From a checkpoint of a small transformer trained on Wikipedia.
Size: width 192, 4 heads of 64.
Architecture: RMSNorm before each block, tied embeddings.
Training: a variant of Muon for these matrices, 172M tokens, 5234 steps.
MLP neurons of a small language model. Each row is named by its layer, matrix (gate and up: input weights; down: output weights) and neuron, and shows model dimensions 48-175. Each number is 50 + 12 x the weight over its row's rms, rounded and kept within 0 to 99. A neuron's up and down rows have the sign that makes its largest values positive.
After each neuron's rows, "fires in" lists the words (lower case) most often at its 100 highest values on Wikipedia text that the model never trained on; "fires before" lists the tokens most often just after its 100 highest values on Wikipedia text that the model never trained on.

L11.gate250:48 40 45 65 33 53 73 56 49 48 57 50 75 55 43 46 33 83 28 48 67 65 37 53 60 40 58 58 48 40 57 62 60 36 30 40 45 61 56 50 54 31 55 45 71 69 42 46 35 39 54 56 40 31 62 53 62 41 76 34 36 44 43 50 63 35 52 42 50 56 74 59 62 61 55 72 39 58 49 56 67 56 28 36 39 45 60 39 31 52 61 42 42 51 52 53 29 58 42 66 62 46 32 55 47 56 48 49 43 51 56 70 37 36 69 58 49 63 34 59 48 37 44 70 54 59 56 59
L11.up250:66 54 35 74 55 52 68 35 61 54 50 48 57 58 67 53 51 60 42 54 69 45 52 41 41 50 65 53 58 50 28 42 58 50 45 60 56 60 26 55 56 57 52 30 78 69 62 61 53 44 61 51 55 53 66 43 50 58 49 34 35 19 39 42 70 47 49 74 40 67 64 50 31 55 59 55 56 56 50 65 34 44 51 83 48 47 45 42 46 67 47 42 33 45 30 39 60 40 57 52 56 70 65 55 76 65 32 38 40 37 33 56 26 48 50 40 43 53 33 48 51 66 60 65 49 56 47 45
L11.down250:23 41 44 53 56 45 64 35 52 38 56 48 60 34 54 72 36 32 35 58 51 27 54 34 44 45 52 36 61 56 52 52 58 39 61 43 72 40 40 40 53 37 48 55 87 63 47 46 37 48 51 77 30 49 42 52 47 46 49 41 56 46 37 64 53 52 57 55 36 82 44 61 46 62 42 47 60 49 80 35 56 38 89 35 60 31 63 65 50 51 54 39 61 74 51 57 49 62 67 50 53 56 57 44 57 61 29 31 56 47 47 54 46 55 48 41 42 63 42 37 42 32 44 61 53 38 43 63
fires in: "number", "may", "october", "vocals", "title", "member"
fires before: " ", " of", "als", "le", "c"

L2.gate44:43 55 61 53 48 72 64 53 51 59 42 40 48 43 60 59 46 41 44 46 60 48 60 52 49 74 97 55 40 47 62 40 62 53 48 44 69 28 32 39 62 56 51 38 63 54 44 75 41 62 60 47 41 18 58 37 52 60 49 31 82 58 39 43 55 68 42 34 34 51 59 53 38 44 52 32 62 52 30 40 59 64 44 55 26 54 58 40 53 44 52 28 72 52 49 42 77 47 54 53 43 36 54 24 47 18 79 42 37 64 49 46 50 31 47 50 46 54 58 58 35 40 56 39 36 61 55 38
L2.up44:62 78 46 58 73 70 69 36 51 63 45 33 45 45 42 47 50 41 38 35 60 55 51 74 46 67 78 43 44 50 58 50 58 54 54 42 57 43 39 39 61 50 60 35 68 51 40 60 62 56 70 49 45 16 55 56 64 61 44 55 67 54 26 57 43 56 27 41 58 45 52 44 50 48 57 39 63 54 43 54 58 69 38 41 23 50 47 43 49 25 65 53 68 60 66 55 47 55 47 75 43 37 50 31 46 35 72 53 53 55 55 37 75 36 57 52 53 42 58 59 36 64 66 53 37 43 59 41
L2.down44:66 63 42 55 65 59 57 56 44 51 42 40 59 43 69 69 54 50 28 43 53 61 57 44 34 67 50 40 38 42 57 63 50 60 45 61 73 38 52 42 46 52 43 46 80 76 42 55 40 57 52 56 39 34 34 54 66 52 59 51 59 72 52 45 34 54 56 40 48 65 39 38 34 51 35 53 62 53 46 52 60 52 44 36 37 56 45 30 65 35 39 58 56 30 55 60 56 63 60 63 57 51 57 40 44 60 63 60 53 54 54 50 70 64 33 42 31 54 61 57 56 57 62 63 39 37 46 40
fires in: "republican", "public", "new", "central", "centre", "center"
fires before: "ican", "ral", " Y", "re", "er", "ished"

L12.gate231:62 32 55 57 68 64 71 44 50 42 39 37 55 47 55 45 32 55 33 37 70 51 45 72 42 25 68 42 50 46 65 46 42 52 56 32 55 44 48 39 53 54 62 57 44 59 41 57 60 56 34 67 42 45 43 18 63 37 57 51 20 57 40 59 36 38 49 51 54 58 61 55 43 59 60 58 61 47 57 47 49 50 39 48 54 37 50 51 42 57 54 41 25 37 38 47 45 52 38 61 35 40 40 57 71 43 38 48 46 70 52 72 51 72 42 59 32 58 46 55 66 56 32 53 40 45 46 59
L12.up231:61 55 37 51 61 46 48 52 44 48 36 45 46 47 49 47 44 67 47 47 53 62 48 43 55 65 34 51 47 42 44 63 49 58 51 55 15 23 61 62 30 63 46 68 55 69 49 46 43 45 31 81 46 53 42 50 44 37 44 55 43 51 67 54 34 42 49 47 60 59 65 51 29 55 51 72 55 34 46 64 27 45 55 48 28 82 44 44 55 60 54 53 41 39 31 43 43 55 57 44 34 46 45 32 41 60 29 65 71 63 42 62 61 52 62 32 39 49 34 63 49 52 85 51 56 49 33 57
L12.down231:35 67 56 34 47 26 58 51 49 25 60 64 57 51 35 45 52 58 58 45 64 54 40 46 46 70 42 64 25 61 54 38 38 53 57 53 42 70 57 33 75 45 68 56 60 35 58 42 47 44 54 40 48 50 56 60 48 73 58 38 63 49 49 42 62 69 53 73 37 66 38 47 60 35 51 34 53 38 67 67 49 56 35 73 42 32 68 56 76 58 53 35 69 58 56 49 30 63 66 45 68 44 35 61 48 50 58 57 54 30 36 60 38 55 39 41 51 35 49 35 47 42 68 46 54 54 50 55
fires in: "june", "august", "september", "april", "january", "december"
fires before: " "

L10.gate238:76 46 34 48 55 53 34 42 33 52 59 55 65 63 47 64 60 38 46 59 50 35 64 32 58 64 43 72 42 53 35 43 32 69 48 45 49 63 49 67 60 48 58 47 25 32 41 32 58 53 47 57 51 62 60 52 43 47 45 48 56 52 49 44 43 47 52 52 36 13 29 74 38 51 60 43 51 74 48 44 46 64 51 42 79 41 58 40 26 60 56 77 42 49 39 49 56 49 41 57 75 64 46 46 46 56 45 33 67 32 38 45 50 44 53 53 64 70 60 40 43 36 27 52 66 59 47 52
L10.up238:62 50 33 49 49 39 59 36 42 58 58 47 44 71 76 62 70 45 36 57 52 30 56 71 56 51 51 45 40 21 41 44 52 51 21 39 33 34 46 44 60 52 54 64 63 35 35 52 48 56 43 44 14 74 49 54 52 56 56 43 76 52 40 45 85 53 42 48 39 35 49 56 59 48 57 51 58 56 47 66 49 50 59 45 62 64 43 35 31 51 46 41 43 51 53 47 49 67 32 66 33 50 39 57 52 65 49 42 48 74 46 59 37 48 40 48 62 59 52 69 33 47 57 65 75 39 57 39
L10.down238:61 49 39 55 45 42 66 45 45 45 54 38 75 57 31 66 49 36 40 48 43 33 62 41 61 66 33 48 56 44 42 23 36 53 38 44 79 65 46 63 48 55 67 53 39 41 67 39 53 39 40 52 34 63 57 55 63 24 47 38 50 44 41 41 39 57 43 25 48 40 52 53 47 42 59 45 65 56 44 44 69 60 39 54 53 51 52 66 41 22 19 59 43 52 28 46 30 52 49 58 61 56 56 64 43 37 54 51 52 66 46 58 48 33 30 53 36 49 55 44 28 39 38 71 59 46 49 45
fires in: "professional", "before", "daughter", "professor", "degree", "mega"
fires before: "ess", "ter", "a", "ree", "it"

L8.gate339:66 40 67 55 59 44 57 79 44 50 43 59 34 63 46 46 40 61 55 55 49 49 51 42 37 53 36 49 47 54 47 49 51 37 51 52 91 41 57 39 46 43 62 54 28 45 44 65 37 28 35 50 52 44 37 52 35 56 82 52 42 64 45 39 66 34 39 51 45 70 52 38 33 32 55 48 55 37 45 76 55 48 43 51 35 78 53 56 56 51 46 56 52 67 47 63 72 65 44 48 65 33 44 59 58 60 71 52 44 31 64 42 68 42 54 59 52 28 51 62 72 53 72 53 41 52 41 49
L8.up339:36 48 31 57 61 43 62 29 50 45 73 38 62 42 70 54 59 54 37 50 56 47 54 41 46 48 57 40 45 54 52 61 53 48 32 58 28 56 44 67 40 46 42 57 43 51 24 47 49 56 55 52 62 61 64 31 48 45 52 57 49 58 52 41 56 61 54 45 36 28 67 82 36 64 37 37 48 34 79 52 72 47 42 49 36 57 35 51 46 52 35 71 33 79 37 56 55 55 71 57 65 49 40 66 64 34 60 45 24 25 30 75 34 46 53 33 50 59 55 44 65 43 39 60 69 32 55 56
L8.down339:32 43 45 60 69 55 66 20 65 38 59 55 46 54 37 55 50 51 39 56 56 37 52 48 46 35 48 75 54 40 48 45 51 63 47 47 53 54 43 46 42 54 52 51 55 46 29 50 36 46 51 41 65 75 52 56 60 55 35 47 61 25 68 55 60 76 70 52 58 25 42 42 53 84 57 13 43 51 75 52 40 55 47 75 36 21 37 62 44 51 41 56 43 79 64 46 53 54 53 36 64 71 53 55 56 56 62 48 59 38 35 39 45 48 43 43 30 52 43 59 67 60 43 59 47 40 42 43
fires in: "life", "family", "church", "house"
fires before: " and", ".", ",", " of", " in", "h"

L4.gate264:41 42 41 21 51 39 59 29 53 68 55 63 58 53 59 53 36 44 34 37 66 42 53 73 41 49 56 53 46 37 40 56 50 65 39 69 45 55 34 33 41 38 31 37 42 37 62 47 67 45 41 67 68 34 33 80 45 36 51 48 43 55 44 37 73 44 59 70 29 56 40 56 73 37 55 48 65 53 32 61 41 35 32 39 68 39 53 48 51 56 30 58 55 36 49 55 32 51 64 71 67 35 55 44 53 37 24 54 53 33 62 57 72 46 40 43 45 31 63 67 39 57 44 47 54 46 43 66
L4.up264:70 48 34 53 54 53 57 45 57 59 40 46 56 44 59 53 34 53 29 56 43 41 60 47 46 42 50 41 43 57 26 52 33 53 44 56 49 48 43 27 32 34 68 41 57 66 35 71 61 58 53 50 58 41 43 33 56 32 30 11 27 65 67 53 54 59 78 62 30 55 40 74 28 39 47 37 42 44 35 78 55 41 58 46 53 47 73 55 68 59 60 63 56 51 44 68 56 56 47 83 31 51 42 72 62 29 61 67 37 45 39 60 58 46 68 49 37 39 33 46 46 56 48 51 51 50 53 47
L4.down264:46 48 15 64 34 63 72 38 61 44 48 44 59 48 55 42 31 39 42 56 65 50 43 49 46 60 56 57 44 58 43 46 58 49 64 36 38 52 43 51 38 29 60 56 41 77 45 79 48 45 47 55 29 60 53 49 44 41 24 31 20 57 66 67 37 48 58 41 29 34 41 57 26 58 47 49 40 54 21 56 60 49 40 38 63 33 66 66 64 56 34 38 44 62 49 63 28 45 47 62 52 32 53 66 40 63 50 72 55 48 47 43 41 69 55 46 31 55 46 41 28 45 56 66 62 72 56 45
fires in: "member", "robert", "liberal", "roberto", "number", "albert"
fires before: "t", " of", "to", "al", "g", " "

L2.gate280:55 65 41 65 60 50 62 49 39 48 32 46 24 42 61 54 45 64 37 74 57 45 51 56 50 54 46 54 54 48 32 27 51 70 44 43 49 54 51 46 65 54 53 39 64 69 70 61 50 39 41 56 32 48 42 38 44 56 58 44 48 70 49 33 61 56 53 68 25 85 53 49 29 39 57 65 48 31 51 62 36 57 45 44 35 53 51 31 34 43 28 42 40 65 26 43 58 41 44 51 52 38 47 44 32 37 28 45 67 48 46 46 55 47 50 57 38 40 80 44 61 66 39 62 50 43 36 43
L2.up280:39 73 35 52 39 47 50 49 43 48 19 48 31 42 45 77 49 54 42 68 60 45 62 50 49 49 54 31 71 43 22 53 44 43 33 57 43 62 38 52 64 63 54 41 52 57 68 51 41 29 56 57 36 55 48 39 54 66 52 35 47 67 55 63 47 51 47 59 44 78 47 58 23 42 70 57 37 42 42 43 49 59 37 49 34 45 67 45 43 45 64 53 39 37 57 34 59 38 46 61 43 33 50 50 62 46 46 38 66 54 56 59 74 31 58 21 41 44 71 40 59 37 48 62 60 63 38 45
L2.down280:26 50 45 57 55 54 58 54 41 33 33 51 50 39 47 66 32 55 49 61 41 31 44 55 42 62 59 45 42 57 10 58 50 41 50 41 36 46 43 30 46 50 59 68 59 40 65 50 37 40 63 64 37 56 43 19 46 65 70 49 51 43 57 31 32 60 58 52 59 66 64 53 32 58 59 67 47 45 45 52 27 43 53 58 49 39 67 53 47 58 49 58 38 23 63 42 43 33 40 34 42 46 63 51 60 53 63 45 64 67 65 54 42 43 81 32 78 57 71 50 47 47 42 44 63 63 38 38
fires in: "october", "december", "september", "november"
fires before: " "

L2.gate181:30 49 63 58 29 20 45 46 45 29 43 44 52 44 56 52 53 66 46 40 41 53 35 75 58 41 39 48 44 35 29 64 37 46 37 53 48 53 55 66 79 34 52 34 50 63 45 62 33 56 41 60 50 75 50 53 51 42 44 39 51 55 61 42 60 45 56 66 51 50 44 48 41 70 45 52 62 66 60 87 44 59 41 61 52 51 44 50 77 49 54 56 37 53 19 57 42 56 42 43 53 63 60 68 38 31 35 56 79 52 51 39 18 67 54 56 61 69 29 44 33 50 34 47 75 59 23 49
L2.up181:35 59 60 49 59 41 43 70 63 33 35 55 52 29 54 27 59 47 31 66 43 82 62 39 43 72 55 56 37 37 32 41 44 45 58 52 55 46 30 81 52 41 54 52 46 45 61 75 46 18 42 51 57 45 46 17 68 49 43 50 42 61 45 37 56 39 59 56 36 59 79 48 48 43 59 51 46 53 47 55 35 44 49 38 33 50 70 58 52 45 56 49 47 47 27 57 49 50 63 44 56 76 51 54 55 50 69 43 31 41 48 31 32 54 45 75 72 62 40 55 45 54 54 46 39 54 48 74
L2.down181:47 48 52 53 73 45 48 65 49 55 53 62 46 31 66 58 49 58 26 68 35 43 64 56 44 58 57 66 47 60 49 52 47 61 66 58 71 52 38 73 74 36 33 44 36 55 45 42 55 46 44 41 58 54 30 24 78 48 66 55 41 61 45 32 57 51 63 57 38 45 62 60 67 45 46 47 64 49 65 55 26 55 53 50 44 61 62 61 35 65 46 38 37 64 43 38 55 42 63 34 50 42 46 70 36 48 65 56 33 50 66 39 69 54 61 58 69 54 73 53 60 80 88 61 39 47 45 44
fires in: "june", "august", "second", "july"
fires before: " ", ","

L2.gate367:50 60 41 36 42 47 30 59 40 69 69 24 59 54 43 52 19 54 48 65 54 58 42 49 58 30 40 46 46 56 56 54 19 32 26 39 47 48 45 46 54 62 58 48 57 55 62 17 39 58 54 53 59 48 43 56 70 63 50 59 48 44 47 60 42 41 38 21 37 53 57 55 47 53 36 40 49 42 44 59 68 55 16 48 35 57 53 48 38 39 61 49 45 45 51 48 34 62 47 41 71 62 63 40 69 59 40 42 56 35 30 54 34 58 51 77 40 27 58 30 40 65 52 52 59 54 34 72
L2.up367:55 43 38 39 44 44 29 68 46 46 66 32 56 49 43 61 43 67 44 64 62 56 43 51 60 35 70 61 63 50 70 60 61 63 29 70 42 55 38 47 20 54 55 30 61 58 43 23 23 53 46 53 46 45 37 73 60 54 57 42 54 48 35 49 63 50 38 33 28 55 48 57 36 37 38 54 43 44 39 51 66 36 33 59 29 60 44 39 46 45 55 41 54 34 47 56 47 44 57 49 59 54 60 39 43 85 27 45 65 28 41 51 45 45 54 51 58 27 46 49 34 54 52 54 42 54 51 66
L2.down367:38 54 49 33 28 60 56 48 62 48 60 34 71 65 37 50 42 57 27 64 65 65 44 63 74 43 67 62 76 62 49 50 46 73 49 58 61 49 33 47 41 58 45 32 46 50 55 38 45 47 65 43 45 40 24 55 61 49 83 54 60 59 60 63 40 66 47 31 63 54 37 40 32 39 51 47 41 29 57 45 46 25 23 64 53 57 43 42 63 58 69 42 59 33 43 54 44 33 59 48 66 66 44 46 48 66 35 34 50 51 55 70 50 44 30 36 78 28 53 52 52 57 55 59 38 40 50 68
fires in: "released", "television", "deadwood", "release", "tele", "transferred"
fires before: "ased", "v", "od", "fer", "ase"

L12.gate195:63 51 36 53 65 42 70 56 49 63 17 44 61 53 30 54 48 71 44 67 44 48 56 41 65 42 58 53 43 68 28 61 25 59 50 58 48 54 44 65 36 48 43 66 28 36 53 41 58 54 49 56 71 62 46 44 54 45 39 46 73 56 64 42 69 56 52 44 34 70 22 63 66 56 57 35 70 46 39 60 61 64 41 52 38 34 67 35 58 38 66 72 53 53 42 64 41 57 49 61 61 72 60 42 29 44 57 52 65 46 45 49 43 49 48 56 44 51 52 52 48 63 41 43 52 38 35 78
L12.up195:63 64 46 48 38 55 50 64 60 41 53 38 58 34 52 20 44 77 37 74 49 67 47 71 59 35 45 28 60 60 53 53 34 59 45 51 34 53 49 38 54 17 47 47 64 48 51 51 61 32 69 69 53 48 48 54 52 44 63 78 56 52 56 45 82 43 55 56 46 28 43 58 42 54 68 63 57 32 36 45 20 54 30 54 60 43 44 54 54 65 45 24 54 42 36 49 27 57 42 48 51 74 42 59 41 60 40 44 54 36 45 40 64 44 60 57 36 37 56 43 40 44 34 58 49 75 35 31
L12.down195:41 50 56 38 39 35 43 49 38 53 47 64 52 67 82 54 39 61 30 56 55 40 44 59 42 33 59 49 62 29 56 48 44 50 45 41 61 40 58 48 47 57 56 57 50 39 30 32 48 47 57 56 70 46 66 35 39 64 48 66 60 35 66 67 24 50 46 59 42 50 52 57 52 48 35 50 66 39 55 54 50 76 65 23 53 50 40 48 37 52 48 36 36 47 54 48 41 49 37 58 64 47 25 41 62 39 43 51 55 66 60 50 63 52 42 61 62 45 58 45 56 68 45 63 41 33 73 32
fires in: "august", "september", "released", "development", "release", "behaviour"
fires before: " ", "av", "ased", "op", "ment", "ase"

L11.gate257:47 49 42 38 53 49 60 38 44 47 38 52 60 57 50 04 45 47 48 67 50 32 46 70 40 57 60 59 21 43 52 66 53 44 41 59 51 51 53 64 55 43 63 72 60 43 27 49 73 43 58 49 73 69 38 58 52 39 38 49 47 43 63 51 70 43 69 48 29 63 55 53 60 49 46 64 50 20 56 67 39 50 35 36 59 48 57 55 68 43 45 45 45 55 44 43 40 58 42 51 58 28 37 52 45 41 77 44 64 57 45 54 64 45 40 54 41 63 43 57 27 39 76 64 46 53 35 60
L11.up257:39 51 53 51 64 75 56 50 60 46 43 19 43 49 59 51 32 52 15 45 52 39 48 76 38 39 60 34 50 38 49 66 41 64 43 42 51 46 51 72 53 47 50 40 49 55 67 41 60 58 44 55 47 66 55 43 52 50 45 53 54 37 38 29 40 45 60 52 36 62 52 54 46 47 51 64 50 55 78 61 36 49 37 28 54 41 79 37 49 44 47 55 49 64 57 53 58 57 52 49 32 45 61 45 47 67 69 45 58 40 59 52 39 27 49 62 64 50 30 68 58 56 42 49 54 54 54 51
L11.down257:60 43 54 45 55 37 67 51 52 45 32 67 29 56 59 59 48 45 32 47 46 64 52 53 39 38 75 60 46 58 32 44 52 37 41 71 51 39 60 37 57 51 56 51 68 53 39 51 81 54 50 64 70 46 29 43 52 54 20 63 60 60 53 59 40 33 50 80 55 35 44 61 73 56 55 74 56 53 44 31 42 65 46 37 47 37 66 60 69 68 57 54 41 39 60 52 51 44 36 50 45 42 32 74 59 40 53 57 67 65 42 76 62 50 44 51 69 62 66 68 58 58 54 42 60 59 44 52
fires in: "august", "july", "robert", "roberto", "james", "january"
fires before: " ", "t", "to", "ine", ",", "on"

L10.gate264:58 65 68 49 31 47 53 47 53 43 36 39 50 50 42 46 52 55 58 59 45 58 61 47 64 44 41 61 48 68 37 41 45 65 57 42 68 50 57 63 50 32 36 74 55 38 59 56 57 41 46 41 72 33 46 58 66 64 59 54 47 25 51 74 54 25 60 55 30 67 56 49 53 50 28 40 87 66 56 33 61 61 57 30 51 63 78 47 46 46 44 31 37 47 55 62 54 53 49 62 65 41 64 33 60 35 36 57 81 47 74 55 58 65 51 52 30 36 53 43 43 59 61 45 34 54 44 56
L10.up264:54 49 67 34 47 42 72 33 63 29 22 57 51 36 31 52 53 59 35 28 61 69 49 44 50 29 50 42 54 62 43 48 59 50 60 43 45 67 67 51 63 50 41 36 49 48 47 70 50 62 54 52 59 44 36 60 61 56 47 54 49 59 35 55 81 57 50 46 46 75 67 39 63 50 50 37 44 60 71 37 72 62 57 38 71 61 48 38 38 73 35 54 33 54 47 48 76 45 54 55 56 44 57 51 48 49 55 61 66 53 34 70 56 36 45 51 46 69 57 66 75 49 58 47 67 46 43 53
L10.down264:52 65 57 35 49 50 58 33 42 52 40 53 54 42 53 53 59 44 31 69 54 53 45 37 27 27 63 37 59 45 14 46 46 56 46 56 58 59 57 50 42 60 47 41 34 47 45 60 58 31 50 65 63 42 35 27 65 50 44 60 41 44 55 46 81 49 45 45 37 30 32 51 46 53 39 54 75 51 39 46 47 71 51 59 55 26 50 49 57 39 43 37 74 44 55 32 54 51 75 49 41 49 57 52 48 51 38 71 49 36 68 41 45 62 43 52 44 46 63 52 56 54 37 58 61 62 45 71
fires in: "project", "recorded", "record", "projects", "subject"
fires before: "ect", "ed", "ec", "ing", "s"

L7.gate239:47 47 64 55 46 48 55 54 64 68 61 62 51 64 60 50 32 48 54 51 41 43 44 32 56 62 60 45 40 33 57 46 50 72 59 45 64 40 23 59 41 57 60 43 50 57 33 34 49 56 56 31 43 49 37 51 48 41 44 53 82 62 51 45 37 34 52 37 20 38 64 45 46 58 47 52 55 44 47 62 66 16 15 55 38 58 26 50 52 55 64 54 32 39 34 55 43 66 36 66 60 63 53 45 38 55 52 70 36 36 54 49 85 56 62 49 19 51 38 58 64 55 43 35 55 43 46 43
L7.up239:52 47 34 49 45 57 66 63 32 50 68 56 59 58 54 43 33 49 57 49 33 64 43 48 61 61 48 52 55 40 40 40 63 59 44 54 42 28 50 56 46 42 43 53 30 42 31 49 38 64 46 37 67 47 42 50 33 43 39 62 56 64 59 53 60 57 45 47 42 35 57 37 36 31 70 50 50 49 58 63 50 49 28 61 58 30 41 55 41 62 57 56 38 24 57 59 36 56 51 57 66 52 51 52 25 54 57 46 41 54 72 54 76 66 81 39 36 28 45 50 73 56 57 48 47 29 44 53
L7.down239:57 55 45 61 31 61 68 51 49 52 72 61 48 50 56 52 45 63 36 71 40 76 58 52 51 61 30 74 61 52 39 57 75 36 47 45 27 53 49 50 42 38 51 48 31 41 31 40 36 48 44 44 63 41 29 33 31 56 62 45 66 44 71 44 75 61 62 33 56 19 55 52 37 38 52 59 43 45 51 30 45 43 42 51 55 23 41 55 55 53 59 53 51 49 54 53 52 45 64 42 54 48 56 68 34 55 59 44 56 43 54 52 43 51 52 46 22 26 45 55 51 50 45 61 59 41 45 57
fires in: "released", "house", "church", "release", "household"
fires before: "ased", " of", "ase", ".", "h", "g"

L2.gate208:31 62 45 59 49 44 45 66 40 70 50 52 59 52 49 58 46 66 35 52 62 51 38 40 61 49 50 41 52 47 39 55 66 43 44 63 51 55 65 70 24 30 40 50 46 63 61 49 71 33 37 42 53 56 52 46 45 62 57 62 45 20 41 46 47 52 43 58 50 46 36 56 40 64 30 30 36 68 36 46 55 63 68 49 38 45 39 22 44 39 50 60 67 23 33 56 55 53 48 44 60 54 51 29 48 43 58 72 58 43 47 46 67 30 34 70 47 31 51 40 70 47 40 52 53 60 38 53
L2.up208:49 68 49 54 55 45 51 55 45 71 34 51 50 55 45 47 40 60 41 50 59 40 53 52 43 44 60 42 55 11 40 52 44 53 45 44 46 40 62 63 37 47 65 40 64 66 69 52 62 52 29 24 37 50 51 32 62 39 57 55 31 51 46 50 38 52 46 41 51 41 52 40 52 20 32 51 61 59 46 46 44 58 54 45 35 60 53 31 45 57 47 50 30 37 31 64 49 51 57 32 42 41 33 50 43 57 72 49 65 68 53 61 67 36 59 92 28 45 62 32 60 59 29 43 31 58 42 57
L2.down208:34 68 24 46 42 39 41 45 50 61 58 37 53 39 38 54 30 44 60 68 57 44 50 39 27 30 64 49 34 51 57 48 28 48 53 35 46 67 44 41 31 38 68 53 39 51 47 40 65 42 50 73 69 58 46 48 54 56 61 72 29 37 37 38 52 55 58 63 48 59 54 60 45 55 54 64 54 44 53 29 67 32 37 44 22 56 66 53 52 64 72 60 52 55 65 39 54 47 38 61 56 46 67 35 49 56 61 50 74 56 61 45 24 50 38 30 33 48 43 42 58 59 38 58 38 51 46 54
fires in: "september", "general", "education", "generally", "federal"
fires before: " ", "uc", "d", "ly", "it"

L9.gate72:46 49 59 55 58 42 62 63 69 32 39 48 46 58 66 50 31 66 68 46 73 53 56 35 59 43 53 55 67 54 51 45 64 60 37 42 43 72 36 46 50 67 27 66 51 58 47 27 54 55 41 49 58 57 41 52 51 39 36 20 60 65 44 34 50 54 44 49 32 53 49 66 42 34 59 56 50 33 35 47 54 50 53 44 44 66 41 51 66 41 48 62 24 45 51 63 52 64 38 48 82 46 68 61 37 53 25 49 56 40 46 68 66 46 51 51 65 38 51 43 56 39 52 58 34 53 57 61
L9.up72:49 52 59 41 63 62 48 68 46 43 55 33 50 64 49 42 45 70 34 69 43 83 49 50 51 26 20 51 49 45 42 38 38 46 71 64 41 52 46 55 36 28 32 60 63 61 55 37 84 48 62 40 72 59 37 45 44 58 55 59 57 50 71 67 51 41 51 73 35 31 56 61 43 36 38 65 45 57 59 54 40 36 48 68 33 40 58 51 50 46 75 27 69 49 55 54 60 53 51 42 57 61 56 48 52 48 45 66 55 60 52 40 50 66 61 55 50 64 22 42 16 73 49 81 52 57 48 57
L9.down72:67 60 24 46 23 45 65 35 38 63 50 55 55 69 46 72 51 68 40 68 43 49 50 39 53 60 59 50 44 44 45 56 74 55 55 55 35 53 50 47 37 46 46 71 37 51 65 43 34 36 26 54 65 54 54 47 41 44 82 48 60 37 37 49 49 28 55 53 64 63 47 54 10 41 42 40 60 37 29 38 52 55 66 70 36 44 46 54 40 69 44 64 46 55 36 42 54 49 48 51 48 52 58 57 45 44 64 54 52 37 43 38 47 60 25 68 25 41 69 56 44 37 44 63 50 50 46 59
fires in: "released", "television", "role", "started", "release"
fires before: "ased", "v", "ed", "ase", " in"

L14.gate65:45 47 43 58 50 45 72 41 42 48 33 44 40 45 52 60 31 31 53 68 52 45 37 45 64 39 44 34 57 39 34 31 50 58 44 47 57 39 47 52 64 40 32 50 39 59 58 54 32 55 31 48 48 67 46 39 43 54 42 64 52 44 37 34 44 48 44 45 46 66 48 27 59 60 50 60 42 58 45 48 45 64 66 27 28 64 45 52 22 59 59 46 29 53 46 46 53 65 52 18 85 55 16 50 38 45 43 57 63 35 39 57 57 42 43 37 57 43 68 49 75 54 53 54 64 38 41 45
L14.up65:44 29 60 51 55 55 65 56 48 26 47 79 63 45 50 34 46 56 45 37 67 32 83 47 45 60 55 37 55 32 53 57 55 36 47 19 38 53 54 24 42 44 48 40 67 55 55 62 54 56 49 51 36 54 34 59 50 45 59 42 69 61 75 54 52 60 33 55 44 40 53 42 34 40 58 79 55 56 47 40 41 51 46 53 51 52 45 41 56 59 50 58 48 54 35 54 36 38 59 48 49 45 69 46 41 42 31 54 39 65 20 53 37 39 57 39 55 47 61 65 71 46 69 55 50 48 66 53
L14.down65:33 47 16 53 46 65 46 70 50 62 49 45 81 62 42 45 75 52 57 59 49 36 45 66 32 42 70 40 73 64 55 58 50 45 54 41 59 55 43 47 66 27 59 34 56 50 59 58 52 69 43 45 50 62 70 60 41 62 67 53 54 48 58 70 52 53 48 53 64 16 37 41 46 50 68 63 71 56 50 55 39 37 61 50 34 59 42 64 65 33 48 54 47 22 53 53 39 36 54 61 46 53 53 32 45 38 35 54 38 67 24 66 63 38 43 47 55 63 53 39 46 56 44 50 57 32 47 31
fires in: "canada", "october", "castle", "canadian", "cast", "making"
fires before: " ", "a", "le", "ian", "ing", "es"